Weights of a small GPT-style language model, trained from scratch on English Wikipedia.
Size: 15 layers, 5.11M parameters.
Architecture: rotary positions, no biases in attention or MLP.
Training: a variant of Adam for these matrices, 108M tokens, 13184 steps.
MLP neurons of a small language model. Each row is named by its layer, matrix (gate and up: input weights; down: output weights) and neuron, and shows model dimensions 0-127. Each number is 50 + 12 x the weight over its row's rms, rounded and kept within 0 to 99. A neuron's up and down rows have the sign that makes its largest values positive.
After each neuron's rows, "fires in" lists the words (lower case) most often at its 100 highest values on Wikipedia text that the model never trained on. A number after a token or word is its count.

L9.gate187:22 64 34 58 48 33 29 67 36 54 47 59 59 66 30 46 64 68 54 36 45 45 65 47 36 43 74 20 40 50 37 30 46 36 54 41 24 52 32 44 30 52 47 32 42 69 46 38 50 60 39 61 48 49 37 53 52 37 61 65 42 60 55 27 51 36 55 59 42 26 50 69 57 49 48 57 60 53 50 41 62 64 42 63 42 55 64 38 62 57 52 49 47 36 60 50 45 60 33 31 44 50 53 25 43 68 46 50 43 51 57 67 66 35 64 53 63 41 44 47 52 45 72 56 49 61 55 62
L9.up187:56 47 41 72 36 69 46 44 36 61 50 45 56 61 54 32 35 28 48 52 48 56 50 39 76 29 41 50 48 52 48 48 47 68 56 42 65 45 45 55 40 44 56 60 58 40 17 55 40 78 52 47 40 38 58 65 60 49 50 43 50 57 42 51 68 37 35 50 48 34 72 39 51 37 65 47 35 48 60 49 56 56 62 71 50 51 60 51 46 60 43 26 57 64 65 40 57 41 44 56 37 45 33 63 65 30 46 47 44 33 57 67 71 36 54 62 68 69 72 37 59 46 67 44 50 40 23 36
L9.down187:59 63 62 39 45 34 28 46 42 52 42 60 47 47 52 34 53 49 58 56 48 70 30 62 33 46 33 50 45 39 69 45 57 42 66 41 54 40 53 45 36 62 49 59 49 39 35 60 48 71 34 38 56 51 40 45 51 44 62 37 46 06 71 62 55 47 48 51 50 44 50 66 60 48 45 35 37 48 49 54 41 71 57 24 51 53 36 57 36 49 47 55 42 56 34 39 55 35 50 41 42 35 44 64 38 23 49 40 43 61 59 64 30 51 71 75 52 40 37 28 56 60 58 57 47 51 57 68
fires in: "and" 55, "he" 22, "later" 8, "then" 7

L3.gate254:28 46 36 76 59 63 57 51 52 33 59 70 54 56 47 42 65 43 44 29 52 57 66 32 44 51 61 50 56 32 57 59 60 45 69 57 42 36 52 35 27 73 41 41 75 37 47 54 51 57 55 45 46 66 55 36 44 39 65 62 39 56 41 49 59 57 65 34 69 51 61 36 60 58 68 55 45 51 62 28 51 64 63 59 58 63 65 53 61 23 35 50 45 29 51 55 27 42 52 50 65 46 75 63 53 48 45 55 37 52 51 48 52 19 49 29 41 44 55 44 30 49 46 58 66 52 50 52
L3.up254:31 60 37 62 50 68 44 65 38 41 49 42 35 43 49 65 47 45 41 54 56 60 37 62 39 64 64 53 59 33 48 57 47 39 56 53 51 45 57 45 40 54 11 42 75 43 35 45 46 63 34 40 55 52 71 39 45 26 70 58 23 43 44 60 55 69 65 26 63 34 59 44 49 36 78 41 47 53 41 27 59 51 52 66 49 53 64 55 63 40 41 50 60 46 41 44 39 45 48 56 72 45 64 72 45 50 60 38 37 45 61 51 53 46 61 42 40 37 65 44 26 47 54 72 58 65 42 40
L3.down254:48 53 38 48 45 45 57 42 27 40 32 25 47 41 52 49 43 40 61 39 30 53 33 45 31 54 58 47 35 44 37 48 58 55 42 60 36 35 74 69 51 50 42 39 62 33 43 42 48 47 65 42 40 56 48 64 39 57 56 38 16 09 52 50 42 64 55 38 69 39 71 64 56 26 23 34 76 42 62 59 61 50 40 57 58 48 67 36 46 54 28 35 69 51 60 26 45 40 44 44 64 51 72 59 41 55 61 60 40 39 53 53 33 52 60 64 45 38 53 50 47 50 65 34 47 50 44 45
fires in: "german" 22, "british" 15, "russian" 9, "australian" 7, "european" 7

L7.gate340:24 37 53 48 63 54 38 43 30 66 58 55 47 57 48 45 67 33 65 45 67 59 38 69 42 57 55 41 56 66 52 65 58 60 44 46 43 51 37 47 31 44 42 45 50 61 58 43 40 59 68 18 14 41 71 55 36 41 40 41 61 58 44 35 61 56 41 60 46 79 70 44 68 53 70 56 66 40 59 36 53 58 39 51 52 58 52 60 55 29 30 65 38 53 61 67 35 47 45 46 44 66 46 36 50 46 37 56 65 46 41 64 74 42 46 47 37 46 39 56 29 40 54 34 65 57 56 55
L7.up340:59 60 67 40 70 23 37 60 53 47 39 49 57 46 51 36 42 28 52 71 37 74 46 57 52 53 39 64 58 55 60 65 53 65 53 47 47 48 32 59 55 34 55 72 57 22 65 45 55 35 40 43 35 67 56 60 49 55 35 35 47 57 49 38 52 78 63 50 25 59 53 33 57 43 42 60 29 59 50 36 38 61 62 48 48 53 60 46 46 45 55 46 60 50 36 64 40 46 54 66 64 46 51 44 58 54 37 38 50 62 50 53 49 39 42 46 58 50 68 52 16 52 69 39 50 38 44 47
L7.down340:60 37 72 55 56 33 67 59 42 30 54 53 60 46 52 36 79 41 53 57 58 44 45 65 44 50 46 72 40 32 52 61 35 66 27 30 52 41 49 46 48 52 68 57 66 49 34 48 30 42 54 31 38 70 59 64 59 45 45 46 45 33 22 44 49 52 49 52 44 62 70 57 55 43 61 54 44 46 52 50 47 58 52 54 37 38 37 66 63 40 47 32 62 65 50 63 41 47 35 50 62 47 57 48 71 42 37 59 43 61 63 46 32 46 35 54 46 27 51 55 13 51 50 51 57 46 28 73
fires in: "to" 14, "north" 14, "south" 12, "historic" 9, "native" 9

L3.gate253:50 44 51 50 19 84 38 56 60 68 33 43 43 46 45 48 39 61 59 30 71 35 48 39 52 60 56 44 28 49 52 48 52 59 50 58 56 59 42 56 46 37 54 36 34 57 53 47 66 43 63 45 57 39 61 53 46 57 36 72 51 59 68 29 64 53 41 50 60 55 41 73 40 67 41 50 41 43 58 33 66 49 28 59 67 54 50 64 39 42 47 46 38 64 50 51 53 42 35 50 59 65 63 39 59 09 62 36 44 49 39 39 38 55 48 33 49 50 40 38 46 36 72 64 47 43 26 61
L3.up253:42 66 81 52 34 52 58 48 55 47 60 49 34 49 53 50 32 71 63 53 54 59 46 51 46 42 45 45 71 57 63 52 42 55 47 50 22 54 45 54 39 46 62 45 34 63 58 58 39 47 50 35 50 60 20 60 44 58 57 60 61 53 60 48 43 66 36 37 56 35 62 44 55 64 41 62 65 54 46 31 64 59 58 71 45 39 40 79 75 51 57 22 31 49 52 42 42 42 42 54 62 56 69 39 51 73 47 55 56 26 37 63 56 44 61 69 49 69 60 57 59 59 60 28 52 61 65 48
L3.down253:59 51 47 66 51 49 54 39 74 46 43 39 55 28 53 56 51 27 68 35 57 37 62 32 59 61 71 59 61 36 72 56 37 37 47 43 41 28 54 57 54 51 62 40 56 60 39 43 56 34 43 58 50 58 50 49 66 42 61 72 62 39 60 44 61 30 40 53 38 41 47 38 39 44 39 52 41 49 85 52 49 38 50 55 69 71 33 45 51 78 72 63 57 45 45 41 42 50 51 47 49 49 41 75 39 26 66 55 84 54 46 68 52 48 45 46 49 44 48 33 52 59 54 33 58 30 76 43
fires in: "well" 19, "such" 14, "more" 13, "worked" 9, "best" 8, "himself" 6

L2.gate168:48 42 47 59 40 52 42 45 67 22 56 65 52 51 44 52 41 78 59 49 61 41 37 42 38 74 44 32 65 51 40 49 51 52 50 61 51 49 68 34 11 47 71 41 60 48 54 48 79 40 30 39 48 41 50 62 50 31 39 61 52 71 35 49 59 49 52 45 56 40 49 58 46 46 51 56 45 36 57 45 68 53 35 52 35 48 75 34 64 41 40 50 42 39 46 44 36 43 53 22 39 67 46 60 34 39 36 56 71 36 70 70 51 55 52 27 87 53 58 46 67 38 49 55 49 42 63 49
L2.up168:51 41 56 49 72 52 40 35 61 44 35 51 58 62 58 39 51 52 60 68 42 33 33 39 42 82 52 48 64 56 47 54 42 36 33 88 49 21 62 49 54 42 53 65 56 47 56 50 47 58 43 52 29 48 59 33 46 42 45 72 56 56 40 44 57 61 55 67 54 27 54 43 46 52 44 46 50 48 44 32 69 68 54 48 40 60 48 44 49 41 59 23 56 54 83 51 49 45 35 57 34 27 45 48 48 36 51 66 46 58 57 57 58 65 28 50 66 45 69 53 73 46 39 52 32 34 56 27
L2.down168:69 51 58 42 44 47 49 33 50 36 60 64 50 63 68 41 56 50 63 62 50 38 44 53 34 64 53 64 42 49 58 76 52 44 32 47 24 38 59 33 61 30 72 40 76 46 39 55 39 47 39 54 43 43 55 55 43 52 32 48 31 18 52 53 25 47 54 42 53 26 34 53 41 40 48 46 43 47 39 45 69 49 41 58 36 52 19 38 50 54 73 51 31 59 50 47 57 45 41 63 63 35 42 32 54 38 37 53 70 38 50 78 58 74 51 51 43 39 44 31 60 48 37 48 43 42 43 31
fires in: "award" 20, "won" 16, "awarded" 11, "for" 10, "fellow" 7, "awards" 6

L4.gate297:46 53 38 59 65 59 34 58 32 78 38 50 54 57 63 57 52 48 66 60 60 58 37 49 55 37 42 40 42 33 28 50 65 25 81 36 62 41 68 55 41 59 53 37 41 62 44 43 66 70 42 41 45 49 55 53 46 41 56 61 49 46 69 31 61 38 51 55 52 56 56 65 54 46 61 59 50 66 58 55 40 48 62 45 35 59 51 51 29 45 53 56 28 50 44 47 42 40 23 32 42 62 26 27 63 52 57 37 51 24 54 69 57 51 59 42 67 73 58 53 27 35 57 49 76 48 38 43
L4.up297:65 50 47 52 59 53 51 13 56 45 43 43 55 84 27 55 31 56 67 58 47 23 63 34 57 60 40 24 69 40 54 71 61 33 48 56 72 48 62 55 55 50 32 47 70 48 41 51 67 75 50 52 49 65 52 38 49 44 58 73 62 52 63 51 49 62 59 43 43 55 53 58 35 53 63 61 45 67 47 63 43 34 48 35 42 57 65 70 33 58 49 35 59 54 48 56 57 62 60 57 58 48 44 33 57 65 50 39 54 58 40 35 49 30 28 38 61 55 45 60 40 40 60 59 48 44 37 55
L4.down297:58 46 40 51 59 41 50 42 33 55 47 55 54 50 24 54 46 64 63 67 49 54 55 33 45 38 57 24 40 45 34 27 67 52 43 49 55 74 45 57 53 45 51 64 76 30 60 68 36 42 62 48 61 39 39 52 54 48 57 45 57 44 55 53 50 70 66 67 57 36 55 82 38 80 58 60 46 45 54 58 37 43 31 35 46 51 58 58 55 35 51 46 44 54 51 48 34 61 53 47 39 67 17 68 77 47 50 29 41 67 41 46 63 25 41 46 42 62 37 71 40 38 50 63 61 63 35 57
fires in: "while" 18, "despite" 11, "although" 11, "even" 9, "building" 9, "still" 4

L4.gate44:70 65 61 43 41 53 55 61 32 47 61 51 37 58 52 38 44 50 60 46 56 81 57 52 40 40 59 55 55 36 47 38 61 57 41 42 36 32 58 41 48 67 32 38 66 69 47 31 48 61 60 49 64 71 54 65 49 48 48 43 51 59 44 59 44 40 31 57 55 35 55 82 28 74 56 55 41 43 78 34 56 58 25 37 40 54 47 51 67 36 40 56 58 23 40 36 30 60 66 38 78 73 48 57 43 46 60 68 50 54 45 53 56 40 51 42 45 57 45 37 35 41 45 50 54 75 43 44
L4.up44:50 56 60 38 56 39 47 56 64 57 51 59 45 65 76 66 42 46 45 55 38 53 64 48 54 57 42 45 52 21 51 47 54 56 73 49 57 29 38 49 45 44 35 43 66 35 58 46 61 41 47 61 31 70 70 49 35 43 66 67 46 64 57 62 28 56 35 47 54 48 63 58 42 55 63 54 36 25 62 56 42 45 33 52 70 41 58 69 69 56 60 42 74 30 35 71 54 44 46 78 39 42 71 61 37 61 50 49 39 42 47 61 55 50 61 43 47 50 30 50 56 52 28 39 72 61 42 42
L4.down44:43 46 65 52 47 67 48 46 49 50 41 34 55 61 25 54 48 32 46 33 33 36 69 45 45 52 56 66 68 53 44 54 41 51 50 40 44 51 45 52 30 62 50 27 55 60 64 56 39 54 56 59 35 37 60 57 42 45 47 59 60 11 41 55 45 69 53 25 60 61 46 67 67 30 59 52 62 42 62 65 56 62 51 73 46 33 51 52 40 50 30 42 69 16 45 55 59 49 62 49 42 46 57 45 34 50 70 74 58 37 66 49 60 57 45 21 57 42 54 51 42 44 42 69 59 67 52 47
fires in: "local" 13, "syrian" 10, "s" 9, "their" 8, "christian" 7, "communist" 6

L4.gate434:31 52 19 35 78 38 40 47 38 61 53 57 64 60 68 43 61 44 64 61 50 49 54 42 49 41 39 46 60 41 55 61 60 69 46 64 54 58 59 50 45 35 52 38 47 52 34 59 47 60 58 41 57 57 43 67 57 32 50 60 39 48 67 59 53 59 24 65 66 71 56 57 24 69 61 42 43 43 56 44 54 52 58 51 40 49 76 31 44 53 29 53 33 37 46 68 49 62 68 44 19 59 42 50 30 63 61 56 41 52 39 60 37 31 44 55 55 64 55 53 36 58 42 41 47 55 50 36
L4.up434:70 48 36 43 62 40 69 43 47 62 42 36 79 56 47 67 52 44 57 71 55 53 43 58 49 50 74 54 54 40 44 34 58 47 54 52 60 39 56 52 55 43 43 46 58 50 30 56 56 45 59 41 59 56 42 49 46 37 62 45 43 54 38 29 50 70 60 65 43 49 51 40 36 54 63 41 60 53 41 31 49 48 43 89 61 63 45 18 38 36 65 42 44 49 40 55 47 77 42 66 49 44 24 61 67 70 49 54 51 55 63 30 38 46 44 47 64 56 63 68 21 71 52 35 28 48 48 55
L4.down434:69 29 59 62 49 70 64 59 63 53 59 49 63 67 39 40 36 57 77 55 43 42 45 49 48 68 63 72 52 42 47 52 58 76 46 66 44 45 57 60 50 41 60 47 48 27 36 39 47 36 38 40 53 41 39 47 57 57 44 72 46 34 30 44 53 24 46 35 45 40 58 53 63 47 74 27 54 37 53 25 62 60 45 53 41 37 41 45 38 46 53 34 60 55 47 48 49 48 56 48 46 39 15 73 45 58 47 32 46 59 41 51 63 50 56 54 55 53 46 59 73 35 73 65 50 42 41 49
fires in: "but" 43, "andy" 5, "aggies" 4

L10.gate314:36 53 61 74 56 59 56 48 36 60 74 62 55 58 26 63 45 50 48 59 50 60 55 40 51 50 42 52 77 58 60 49 63 54 52 55 43 32 30 37 50 46 36 40 47 62 42 59 53 70 55 24 43 56 86 42 53 63 55 49 40 56 40 49 50 61 36 59 44 55 82 65 25 50 36 49 52 39 55 38 51 69 61 53 49 47 33 69 32 37 79 50 55 47 35 42 47 42 34 60 48 53 72 54 65 59 46 60 67 37 40 52 62 45 47 46 48 58 60 42 42 38 52 30 59 51 30 57
L10.up314:63 52 55 59 64 70 46 51 65 46 45 51 59 54 60 43 54 47 50 52 54 34 78 57 30 58 55 36 49 34 43 64 42 57 45 51 55 37 45 46 63 50 54 64 43 74 58 63 54 55 55 49 47 36 56 54 67 50 66 84 73 43 58 35 44 40 54 45 64 68 72 36 64 56 38 53 52 39 50 33 34 33 65 60 48 38 58 55 24 73 58 42 18 64 53 36 61 24 38 59 55 45 76 36 43 24 81 47 52 50 54 40 58 46 46 54 45 32 61 59 27 35 57 44 52 52 56 50
L10.down314:42 56 45 45 90 58 48 44 46 37 45 38 50 42 49 53 65 57 42 68 66 38 36 75 60 59 70 59 54 39 47 45 42 46 55 55 54 44 60 58 80 34 62 39 55 57 39 46 41 72 60 41 31 50 53 49 59 66 44 43 64 47 44 47 64 48 64 39 37 56 51 54 74 35 32 33 44 70 58 34 29 43 45 52 42 32 39 66 64 34 62 68 50 61 29 42 38 63 35 58 55 56 59 57 70 84 39 51 39 67 53 41 45 50 62 38 25 47 45 47 58 65 45 45 37 44 17 59
fires in: "more" 17, "most" 12, "especially" 8, "scotland" 7, "part" 6

L7.gate82:14 52 48 39 65 63 44 67 56 58 59 44 58 55 43 60 60 35 67 30 64 51 44 52 35 45 42 50 53 53 56 63 49 62 56 59 69 56 35 48 60 58 38 47 48 57 61 58 46 43 66 56 48 47 59 68 31 57 42 74 61 53 80 56 62 61 50 54 60 40 38 65 62 46 55 52 48 64 56 51 54 63 63 37 47 48 43 39 29 61 52 70 39 50 82 54 36 56 49 38 57 74 60 54 45 67 27 51 67 32 45 62 54 47 39 63 43 46 62 26 36 51 51 52 49 31 17 44
L7.up82:58 49 64 45 43 47 68 55 58 55 36 46 52 45 51 44 29 54 59 54 46 59 39 51 39 69 53 58 41 46 41 37 49 47 61 64 35 18 51 67 51 37 41 22 72 50 48 40 52 31 40 71 40 60 69 28 39 56 71 59 52 44 67 62 69 32 35 55 65 53 24 29 40 57 57 49 63 62 63 48 63 51 27 59 56 59 63 26 50 45 57 69 56 61 48 57 45 64 40 50 56 53 57 31 42 56 61 33 45 48 45 51 51 33 37 50 46 32 20 46 52 67 72 48 65 58 46 40
L7.down82:44 47 82 53 43 45 28 54 60 69 52 54 54 84 46 50 57 58 35 47 64 51 54 70 32 52 72 42 64 63 59 34 29 52 33 33 47 36 52 55 51 47 45 40 46 53 30 54 69 49 76 32 66 45 53 46 61 72 53 69 65 54 62 46 25 52 50 47 46 60 54 37 54 31 54 62 41 65 61 56 57 65 37 59 50 32 40 52 25 55 47 48 36 49 47 39 39 47 69 58 53 60 42 50 41 41 33 31 43 38 38 69 42 51 28 70 40 39 69 42 55 60 63 70 60 51 41 44
fires in: "same" 27, "given" 15, "known" 11, "such" 10, "his" 6, "come" 5